python train.py --d_model=256 --n_kv_head=8 --activation="geglu" --rope_base=7100.0 --bias="none" --init_std_qkv=0.0492 --lr=0.00182 --lr_mult_qkv=0.4 --lr_mult_up=1.44 --lr_head=0.0084 --decay_shape="sqrt" --final_lr_fraction=0.0
MLP neurons of a small language model. Each row is named by its layer, matrix (down: output weights) and neuron, and shows model dimensions 128-255. Each number is 128 + 32 x the weight over its row's rms, rounded and kept within 0 to 255. Numbers have three digits each. A neuron's up and down rows have the sign that makes its largest values positive.
A block is one neuron, or neurons of one layer that tend to fire together. After each block is what it responds to, as a language model described it from the Wikipedia text at the highest values.

L4.down3:113125118036187140138114086091095136205097130064083132129168118098141099142128089087168116120101103140104156123165115225157194162101135132095127087176117106147094178117143134091101101153130065063175093121121157158192119178092152134149163086134079114125156125120130171181093132136133132101076049098121153128152118123124174140148098109120127116115138079127140162093139151098130121161114
L4.down12:146062125131097193101129153134124100095179135122172094187155173130173114168102078148132106140106138108166128118109117160115169166136119126083163084165081186145095089124125128147138135110127111152120132096127182155080147129125079109146093201165116126136128159171195111178061125177073063115109077148127122073136112066110149125172224070106106211133157038110136128154161153076103097164113
L4.down49:134117090128126143106169109086100110118213137098158127121188157135110105100116127183155138161117180109209100118098145159102104104148111087107137150164132162136138119136097122119131107213117123077144160106113185136152104134129129146136067115151142112179125120080122125079097127164128158114027124083092156096123149132083130062142128181172124102139152152125098113097116117111158090141132
L4.down62:163113119104124099118193128164125203105113118115093118145095139135086126107190148108161133090180128090094146173161110120086087108111158108100149067084096144141094118113139142163187131105137138099114147224142162109125106104128118087192179119156130099149156125191154103131105155129161156076137110080181123170129099156116128150084114135161131112131106179182102091083159114141068135113141
L4.down120:193146116195153173163155074104123125087155163112154113110145092177082164105079063143170116063138098104121126106116085157148082105139117168132136085127143161061149180151159176161128131129093131173078168159112215166113126141082082096144169174088177174142135132157123142098117109137124188101094129156157144129119144174093118137130159163092155121086090161094104104100128122122165070079145
L4.down277:123136138139113113146147190117187099115108136109135144077157152140165114160097122085104120135198094147143159157126109139097206166090143095181150108189116128121138102138158101136123054123120110106094172088128098164056103146107108091087154139133121108170145119138119105141159077096106144137130138187123053159121106059091119120077127103162204098089091114091160143149123144090105179122178
L4.down279:082115171126183121085103072112194113096132123148158041165098178092103109145107158102105107132175140137140161036141136145131128175179124102157146130064085205103109092114069129132156125116163164093104141080101124085113115148114167161139128185114080046120114156121106127118095122101119144147116122128123088113158129097131111092188124110133133143119173171134145086121142142178133134157119
L4.down294:201162134070159148110132130125109123124133107084126140145104127123125126210131114079150109121108092109098158123108128141138166101133122118184108086133159117121145091119110104178099143147165116121093093051165221147071105095140117111149178157186142163175123110104157183150108160103109146106070066131122156115157138138149109130103158119098068146177113103138181070114116133098094172123141
L4.down319:066064159139130138153120151106163151073111126145159104103120151109085101132186136157143162111163136179156084109116172183162123095106096163080174104144155158055124130137124121195143165126157104133142176086164125032151084099098091167161185131125109116102116142141155075055156131144128151158121086087144101134151115188114082099125149152124120141091071156094154073151114153163128086114156
L4.down324:150126128123138135111065151136099076112071102105127141150127120131136102159123113109118120059108160156077114120139159200078133149174085125157127161130138129168121104161092165143093179168134174103145145094100145141105155097118124182184175141175141128180129098123133100103151136104116108088072081086151169097183181073144147171171129150127154167098129158136145137163118134145070180076129
L4.down365:131057076118151134110129112143146115128150168141191146137098061142154129209166143156135132144164159191088088126124073113147060145113200099152127096129143154096127099187088121103163124161191198120158134151068154096127156103100159133165060154135152134171091107118109156134068131118129157130136140150105137173124077158127107124108093122166104148097138123094128097135136088143102138060108
L4.down449:120132161127129177100126134106104119145103098119109146138139115062134160138102106131117142166117130165100175135133120160130127164196133107127062127112097134164167155147157140156126098114125109131161086087113126152163103150042178141145123082151116127173151176085147135110140129082167178129073116166133128133093110152134088152183205190066140108056135109102111189108107144075129130148122
L4.down460:138134136148134175170067128156107115121134102175164060127119135177126211105137143166176191153133106109050111166142083145122131098134153143231119131137122094080114140105154107127098147097127108086156115160123120151181112080147130157089144084119157114093132113100156126093080134164056119140091092091114172074146097117072102131092124127160144112139104135156180090097139147156089119142107
L4.down491:134157121089142159090174167110169157126124103109157122119136118112117068127110101125086082191074145114096174115192119142113167130158110146092100105110149179070141136154138116175042114137144156072136171143096156104121087148117116146139104163101118192135154144139113122142144122190141108138148075128058200086131103079139168120131158114108109099117120162196122138096093126100117152143132
L4.down499:086071137110117179146088136126142139118160155090113140183136134090087106185189114175136071100099124115130070101131123151080070141153100129128130099144084141149105124101132137125116118081152123167135133132131162163137087137079124179113123177140128190091080155104145130132065103126077141197119117130174156095073086157128170153144119168117099092151141160123095130144213111114149140103119
L4.down521:086139091045120121110111096105155110110177198170136140140083121151048132140170090059091105052161076145146101162166117173119124135114126085119140119121105116096131157121140109113129151125193129156120089159152128145151183098150083117197123155094156090144163148120147131104089149104192184125072138122154146118165130135133149159120150145129083109110101075179145089180123136117150086154142
Responds to: Mostly "the" after a preposition or comma, plus "National" in institution names (National Assembly, National Bank) and ")" closing short codes in sports tables, such as (H) and (ITA).

L3.down101:081083124159126105113078143116113131078140112124115135126119168140151133157126129128121052203157135128126078160198131121109065167182157103132118173141149161124088101147151178148168140126151156140063135132068123080084168127163105158115104159116107092140139136125157099168183147130239177114103138136195119103156129108094171115162112135142097122148133110143189172114122126133104168091181
L3.down307:124066113143120117072127126143092177128148102097113107101141150121208139133124093116181051151097169172092055156125149104080099119153101087098145148117140120133048162132114140112127123141112177085124150125099118059186167134157174130113143168131145133150071115148139107141115117126121098160144143181155134169117177103095149141178147124122139169137089145076111142094113143135088191131117
L3.down359:134060135076148104070147164149148175132129097065156182141127127109158153126069112110159096123113168150096143056102141127102120160114130108108081130190104091172159093142125130155147144090101144108159135092115117122153160140121124131081124213133200152147141114115139159104072129102107136195153115129146122136147133176093115141109166152082126145145090157116140152087199084128137169162140
L3.down465:079141142119092048095138093084098210111093084186149149116169172136163146152131134137146093157138140168131088115195071163134134091102064120140161090061076211171115086103136123096152114142112131175123158131155118104158123123114111104143178128141141154113135094145162090114153111180146121140110124149160152174111091078168138144077134201107144127157147132104150149086092115188075160107146
Responds to: Line breaks ending one list or infobox entry before the next "-" item, e.g. after "Total: 761", "Phylum: Pseudomonadota", "Language: English"; weakly, name pieces like Fl.

L7.down37:146098146136136097092119131074074197148127159133088151134078120146092153174125129097173120137128099165115114141153117136154109130174113166112077076129170123169108153117170147133157129148094180108098192149097144116143076135185134147129092104119127130126102188162152154104144118088120117125115112137131129145127158096090073137206122091145112134080106195115085123108095130140127152167113
Responds to: Newlines that close one entry in a list or table row, just before the next item such as "8.", "- " or "|", as in tracklists, discographies and stats tables.

L3.down1:145140101122145147136089122200105142163132162104112147134139130182146118156151091075055150137213177185147151111147154117125112084147187187161130070135152147108155071124122150151137135146173151147113156102128188149061122113157100157114139128161090071102025167128142102091103133129123115102072078152093123110179130098106103136150114173147141113132134107084062156193150158149136130149124
L3.down50:063208094171108156114156124097125074136117101125185108134139156189154118064125157094132090180118107153148151140146134112125181164184106112106133079145144169133132102106086146188097154128166176124150180089106158112108122109103087124163112148175148119152144112073131124090139077148157119106119094136087137115101139101179074113128081147119090107140138102137081130145128141111125130131111
L3.down374:144179076091128145083088117137090119149071123105142228155155100141145204088122112108098164135091132169118162109134152131136158090178132141137118129179156167144096086136152103147110142151148147144134171110120208157044106092085091166135196140179147107116095156118157127114106178130154145117065132083101133114104128127115104106147124073114148161126097109146077145255141151175108137160120
L3.down377:151157068165093097091114102097123169098089133119158178112102114130055182098084143115109111109095120145145162148122211136135113187123172146135116186127145093149122094114147153121144126090094112144135172087145113106147087100162147127059117115070175126157119152165130109146086126083112094122202098080097115159165185151117095170115137133129182116129095127110117101096143162113208137116164
Responds to: Fires on the, usually after a comma or preposition; on word-start Ch (China, Championship, Chapman); and on in inside continued, convinced.

L7.down136:132139079102142149097085141120106179098192128089079089150092146105102176128102130112097156128218138119136159174067110164126170111095156121122124129118164132167084125119158157157142087076157055166122133144159095122171112083130126174160126131132099062125065167113096119111149156137137167111089086095119121126145188100194172093126106169140115086123153130137122103109160116119128131179114
Responds to: Determiners, possessives ('s, its, their, the) and adjective endings (-ic, -ed, -al), each opening a noun phrase before its head noun: Trigger's, acoustic guitar, its natural resources.